config = dict(
    num_hidden_layers=13,
    hidden_size=384,
    num_attention_heads=3,
    num_key_value_heads=1,
    head_dim=128,
    intermediate_size=1024,
    vocab_size=2048,
    hidden_act='swiglu',
    norm='rmsnorm',
    norm_place='pre',
    norm_eps=1e-06,
    positions='rope',
    rope_theta=8240.0,
    rope_fraction=1.0,
    qk_norm=False,
    attn_scale=0.0884,
    bias='qkv',
    tie_word_embeddings=True,
    parallel_block=False,
    init='normal',
    init_std_qkv=0.0228,
    init_std_o=0.0,
    init_std_up=0.0228,
    init_std_down=0.0,
    optimizer='muon_variant',
    learning_rate=0.00118,
    lr_mult_o=4.0,
    beta1=0.93,
    lr_head=0.00375,
    max_grad_norm=2.0,
    warmup_steps=200,
    schedule='wsd',
    decay_fraction=0.94,
    decay_shape='sqrt',
    final_lr_fraction=0.1,
    batch_tokens=[32768, 65536, 98304],
    max_seq_len=768,
    doc_mask=True,
    z_loss=1e-05,
    train_tokens=460900000,
    max_steps=7259,
    dataset='wikipedia_en',
)
MLP neurons of a small language model. Each row is named by its layer, matrix (gate and up: input weights) and neuron, and shows model dimensions 224-351. Each number is 128 + 24 x the weight over its row's rms, rounded and kept within 0 to 255. Numbers have three digits each. A neuron's up and down rows have the sign that makes its largest values positive.
Before each neuron's rows, "fires on" lists the tokens most often at its 100 highest values on Wikipedia text that the model never trained on.

fires on: " 19", "a", "–19", "u"
L4.gate647:113119138110176052163104120130158120099144111135128129115139163117128120152138128121169141100162144123112101100118174150123147111137153140137112132145132153119143187103099136124124171164143101113144088091118149149130163109121137152106121126141078148155141120137160116156130123120114133129112088087134123142112149138152106119169109120170119103130132150092110150121098113098171124144120
L4.up647:084141182078141090109112154100115142134137144117148135113094129100187145126133144161110065124111156139099128154112136110144155102132099126115119110093125156141178111099180110163139121093111162111140105154113114157137144114099143149124112125120114119109116136123133096164159123124106126153109124108145076118147122122152150145096157129116172147202154084122113165089141163116136092140138

fires on: "line", " plan", "ack", "row", " order", "tion"
L4.gate461:116138088085114116143148142113144123136135090155108153161164142122141083144132123173144097135121112114109182142100081138120140140147138105121112155113115093126124122109121080120131139131166140114117143075105095111135110120131114113115179134138112136132106112097196141164077133098099138148122088145172097111137146129131121124165085163088118140124095081089093131145111176126154127145147
L4.up461:089134074102113111102117122148146141125141142145145150140163080136166083136128167192147097169137116119141141094155125082126137120117162094166124130136164132128122161103140090115149116130136114139112195115083136121138148139128138067098120149094101108123126105132143178154117141144105148164126116094154118125133168115191148117150114102132145119148143116081102145119123145107118085155183

fires on: ".", "w", " about", " of", "en", ":"
L7.gate761:125143093082134146141159109137093185129123124101100121167130159148142118087122137124159150098112144127154158144135144105109142121178114176147134110120128093112117155060123136141121127114092151173110121128136138132128134110107131105132095126088135118097109109147146143155123134136136095100161119098130164160130129105156128154161124148153107147115164076140143141128111090110101087135103
L7.up761:104152099108142157116170104083135192126121105135065135119144139124135141132160107092139118126124178133161182126164184083108150070123135168138140147125114133092144124119141143167145117135114156184109110126122126140123147169122088150152132154112165121116102138170135133103106108143134106130149146125117119128130145099162135143143135145142134121149154089146155149091081122146134123124083

fires on: "al", "se", "at", "ma", "one", "ne"
L5.gate137:127101113139154112126152123123164177125157166149133182111114120122073164165145076138127148104133150132129155149060163125130171144103187067131112129110171119153138168137110119169134107129158138123097152145097146124113146115133128102141141176134143139118170161105110118121130141116105104097143114119141121131104150107137118153147159188119151139129084104139122161127135162090119098116138
L5.up137:124117142133090128108147098127136127138119111104133144122143116095100120127130060113108112110155164142142152119123167137091082076141109137147145123113164175141110101131090099105146129122107175187095142136093122126124144118091109079140123126106128117111091141173132109111125150110108123155144157117119116132111159167082108134179128101104165111115143099155163146141124136159143102098103

fires on: "o", "e", "lo", "al", " (", " ="
L7.gate693:109132095129109126097116110115153103120122156119152109128105125134105163124142101139128098166137115141138130129167111120104144097143141118115161126158147148145113106159155134137126144136150158135156105084122154159076107151156166084138139143114180155133123140112128132122169138144126169171128119119131108141126137121158098178132131140132120096137192121145104119135158116142168129114105
L7.up693:140147110107070128123122117131116106123138136112106139096170067097078123113108131112140137133110135144117129143086123054100116122123125163122100116168162189112111137146097137105142120055141164158143130114097127168163140127149132126138161142136158114150106124130133136138157150128132144138172147138142164115133119135110131074160123174137136136135136113145143127118111094134119139111142

fires on: "F", " F", " App"
L2.gate771:140111114145134171149143093123149108110112133108130105160113130122094113157124166090144146150157129101127107118141136116080111126151145122148120115121120159110124120168145082125108094142083115114122141141143123104126098165151134101103121129132099141131114117158156113155131114124139113136128164155194105088141077118153149135125120168127111117081142126110146110154139141135153073166182
L2.up771:120110135104116116148097108105101112153150171147149147114137139101155152116144164138104071150152086130168142099122130158143111129180134118125096112163137161150132145120128132130160109107165111143087131118119096177134156113148115148146134116109135119147101119111078138130093126133183168136112148085146114128126143177148078080170098126134170131141142160128077115134144098133103142115158

fires on: " V", " F", "mb", " sign", "F"
L2.gate710:132112141066172111128156133109139129135154174129148165143104160123123118116144123087114069094133141118174132143165103133127128111169089118126079154117104136148163070116157138108138136112120065154096098124124128163134138118129134102129119144095120122113103104160112100109106084138114131138133169151146098109105115096118101090165144121138162134112095179105142080130163190086100147125108
L2.up710:103124108136131095123099124108099132147100141139169116162127130135136116115148159105129125113149168121183127128137082110111098151155115121101115132159144133132121136135156110090141096091109090115099115083138108144084132101124104121179101169118100155112108101155100114143145129092160111146105107146170105092134189136134133049139136135127173144092150123139128104097131145108095154128143

fires on: "R", " continu", " Y", "Y", " Ra", "rom"
L2.gate85:101091141125124090159118151092130135108142147150121124144161131117152128127138102155139165139170155148124158160115092096135137131072169102119113131099120158101132113137087119153144097140060111135169108121114128110126127156132138132103108076124160122149111075179082170157151139126165117106121162088153108148139125104118150089082168152136148166162167187116194137132093172115109187157135
L2.up85:163147110141106133143119156138138129139120149123113134140102133091094121151153124168142130109142121124142134152119121102192142132114108146113124121131172159102107137139086144159122102159066151090111106103161151122105171120118086141111105155095139144127145105142134188136155112117144150152129145088148090158155126172134169143160119111109114096114122113124145124138122103123054108130127

fires on: " of", "or", "it", "t", "n"
L6.gate67:136138154132123142110153064139101122146146128152155172170177168052118126142145133116093097116097128079142114158100145113131130057123137123118128151096132141097113108148139112153141131130126187136131137101153116131115137148121134158130137107115164115116132112169117115104123165195095095115129120117145116165071096164111111131121125110111128136133097105159163133098134164112131104122111
L6.up67:148104116159104154128073123152141130170120110108130181136155101142132115117116105132131132143080106115088117129068079129122152132076169093125140107137138116122139122136141158132148126115140079094127147102136126102166162120078126180138091146151161116110147105169131147119147135114128119085160100142140170130104136113123177149169139136140136095139115144090081086117126140143132097154118

fires on: "en", "%", "/", "old", "ar"
L4.gate486:090110171113143186145131164165132164127133110153136145124113137153121158127112119141138132149114095109107136154131095118106139151160115163089139116126133116102106116138124126118138145134137110159128178163149129116115133170138160107145119115122118135125109138153132119089150148108155113143141113191105116136110168099120134091058134119159220127169139143145115161116118121157118158114125
L4.up486:160130141123108116148150160100107153098122084148106112127111169127133109182120107109086151169119057123121107092069152101137147105124126104126122135105105151155153064158119148129165133108120111126149104109137116163103089140101084151109114120126105145110171077130123123143119123108116123131124124133114135099075152130115135113140115148116101110116124147151120150146112119167120125177095

fires on: " of", ":", "In", " 1", " until", " to"
L9.gate523:140134134071137110117121117122123160127134141125121183103121127138129089078126098158146157132138151144151122089161148141129139135139091132134147182063121127158115157114116111136138157073134152141137113124137124126075151137172098133162155143096192126106115093180143112144114157143122114153125090136124116132134161085150185129115114139186164132150113156131139120124090094101135093137121
L9.up523:128139108117139157108126129162151146107133153107097146129099114136135116111152096126123116136109146134138127098143115138101142088149149186097136137088138127104118101098125138174104135109088125130079130146169103145149149104160086136101079139140154157096141062136095126076162144095123075150156132140135154146165129086097177110080133161101116130091129119121142147149093143125071094123098

fires on: "ri", "al", "le", "e", "es"
L7.gate504:143093111143121112154173088149131143136152108123148179127136103098129122102132125160127163147077149115110103144142163120141098103111133148104088157159108095120182114088161118151093078124142143121109104136114118139139163125166114148144122160128113139123141072148132107120161092148140106141148149131179065098140102142106160114149126088099140146115105107112131161129128115089125117155139
L7.up504:095135117138117123110130128105166124099145173122118149110133107136107090111113146138134134160099108166078099153130106169146150119114104136142101150167144082147156090086140125161093135141143162098144133166125123189140110108163133136128148137132129104147096140115129122124119123140118110141155080168151112163161139159123127123131135147138138163124110157144159150113096088119098107134152

fires on: "gre", "re", "ve", "us", "bert"
L4.gate748:161144135154136112109141119154063114125138134099124123089111140096135182131128141096115133146132135155108087116155122109116141110156129120100099143170122154144095115103109127176121107123117187171167154162118115156161113195118105058154133118114146140111149074159124079128141091145157140112102125134116134145132166130174111128076139151152172097116127131146106130144148129122115106113157
L4.up748:136123150156113163121160133160084114150149130144059124121100118104129155080152101123183161156114119114095116069114122146157148101102110111112129131126121124092173107114150095130113125097167143138121136157136095145140123137161110093165154179138133157129138125135144159178123125129140119126142108127139137141168154084092154138132109128130093101144091118089111145127162148103116123095157

fires on: "ance", " sub", " week"
L2.gate78:059133129156158062115096116118095127133122104148117124100148131139154054118097109092126121139133119125148127166117115140132132075135140126133180143140108139143147118162126093111164131186118104079105143114109152123128105132159102144155132138142131129128170130106127107169161128150121139143128112142136119129106159144063130098104117097177146103123130053138136156105088100177149152122129
L2.up78:109133121150145058152127160093093172166076143135131167113120121139130079123111150125106148133176148122143108143156143109117087152183140133120150124161121104147154144091108108108142138178103115104137117118129112136121113132115146145147133140157132134154131158116129175115100175156109101141114117134184123132098183170089156105134155099167129115152114090089169129159115080128130120130155

fires on: "id", "ra", "ic", "ance", "old"
L5.gate866:111166157122143143128112136073148155138106119093137109132098104169102093164147142123080151141081133142122112104134125159135141093123102128140133111134106131180137168118120116088109176113137123123151151124127139146116115083144139122159112075163129126147123100145128110114104131125126092137130130121140134106108191123131159089109126143132148102114144109109130097108089160134143125150165
L5.up866:114111113109111093140110103090112134152105125110128135123153134100148130142100152072085185111164116107094157128158098106149078143118126135126110079145141106195094106089145089105103144114114144103120109130166123144127122093123180129147119127095140131117125164129146139171130125141135113135109144154147092107118124122084149076159173132155133122148178119085168127126081070142089093105161

fires on: "ca", "na", "ana", "ea", "co"
L2.gate671:169132097134124093132143135114108100081104119143088139147105134093152133118127150137135144133098139135129086177137117132092118158151149153129140162108084113116100192145127163173117162141149070132089130095128092122102155133136108093089115135152145136178142080163153104090137132121142142104139061102146139128121151117170090081176148143124120124158119122116127112083129117106108155086120
L2.up671:149120094101115106199122117121126131102139128126180114115105139152118111121128092114136144133138141142131110123093159081138118112117141148167154154114113109100120123136100083112137117086141170125142156134122130114117133157153132110098143107142114174145083099159112152087151116113152128155115125124143130115132136132113111135120156105117162077194160163117139164103145096136130152135101

fires on: "er", "ing", "est", "re", " Ma", "us"
L5.gate538:164132093153120134158127077103150124161146188134149159155135140135135126167115109137125133159138093113147126101077074065120135139137123114161143112157136161150094129145130120104137174132111096122131099128119081153147130144128118109133159131152118180151119171092121077175113093131151154151135097159124153111168086145127164123135080126146085133161106112157155105160093129162099106109105
L5.up538:080117129113090095118157170144114152151109106141126142154160088095148115124127129109106118122130103125139160168128115105123129115125136116108132104073152104155151135162122179138127096135159100124143122118138083142107094121107143120166096144145117147158148130150095168136135101114128111118160125110134122126138160117154137095128141100097183149126145122090089158124082126114156134135110

fires on: "now", "ack", " open", "row", " held", "present"
L2.gate249:097139107111154129174119125091097124097131164174166145097143141133142158119128124136127144122144140107133139119092114128150139153137105112175135158100132104148176132082135111104132132151133135100087123145090076089135150139139110148097128133146105110104140113106150131121107165147176104156110110107135146098133111131103117160109117135091162191112090137093091090134110136112163104083139
L2.up249:083142124116098126100132155147124126104179167110111121072111095121119138111087087129131107150143126085134178126104154112159141150107117088118139171145118129123106142117108123147125099157132115133146148096132139131125156126110098134109102139159099132132137139168130180076107084095133132147156114122123118142165135111129114131141134144101100129130142118145080111091115110131125097103139

fires on: " sub", "ub", "t", " single", "ack"
L5.gate763:134137135136144090113150169130108114136127121153117143148201142127147141092116109112137134081153131158123103145117139123116111158118113139134119142155111127103163144153117114150121091142132077142123161114126125168143098142112118134203136125123072124103119126094113117119116136127111085104141090138110142171112140161077144098145148119130185122121103111144074093143140098126126119145123
L5.up763:073137144151130143157160160104083126179096104117101113115189106122139050074145160159125108116162121132121115132120110102114107118140105145147138106096124118158104146116130106090162121168080144082161140143133112135142087115124163163128138103114167142120162159124153115155139155137164088117121102144112122159160111140163136084104123113120124100113155123128126128103160116092145092158134

fires on: "vo", "lo", " inter", "S"
L2.gate24:136125112126144076122160160111128146120183096150112121110123150130125154112108149120148100130172131119106112116114139097131145096153121165106077124113067158126154104143145083115177119121092111130147153185108135127097082146120142125131146163155157129110135102102101124143116099127142130135145152173102151102140141096155147144130139138120134101109140108099121162115124153140145142139109
L2.up24:144123132093081157112159107143143122131111141122113100134121148166121104117145090158101130138097128134143158191180142136154115149112164172132155148136142113138131156136129184130081171169111136144115173075133114124164146095119147087160140108112118149167106121120126150130071112127151161102134112132127119133107116103138143135136132121134160130126172158167110059150151112131066085121112

fires on: "et", " Co", "tro", "d", "t", "g"
L9.gate333:125136122143123109168130069094127132129120131113181100140141100115119170135114131148135152169143112219115116056155139081096109106105111064123097103112135145135144175104146122114146109148108144107142167114184166148073128134146089130107154133127110118114123146087110164141131127128130110115184125154150106139125123083134112092144147094128151083132127096109149148149131142123120122078150
L9.up333:122139109132101118078139086133114089141118145128151100105150109093132147134139096168119136108119117153107184145115131177117103104119116112117097127120088125133179125184174110119109154163075097111169097152154142115114127132136138136140139130144087189150103126139122133130118091137119115107157104141123136149136113116138083115144130120154105120143134142114130160146106138132128109088101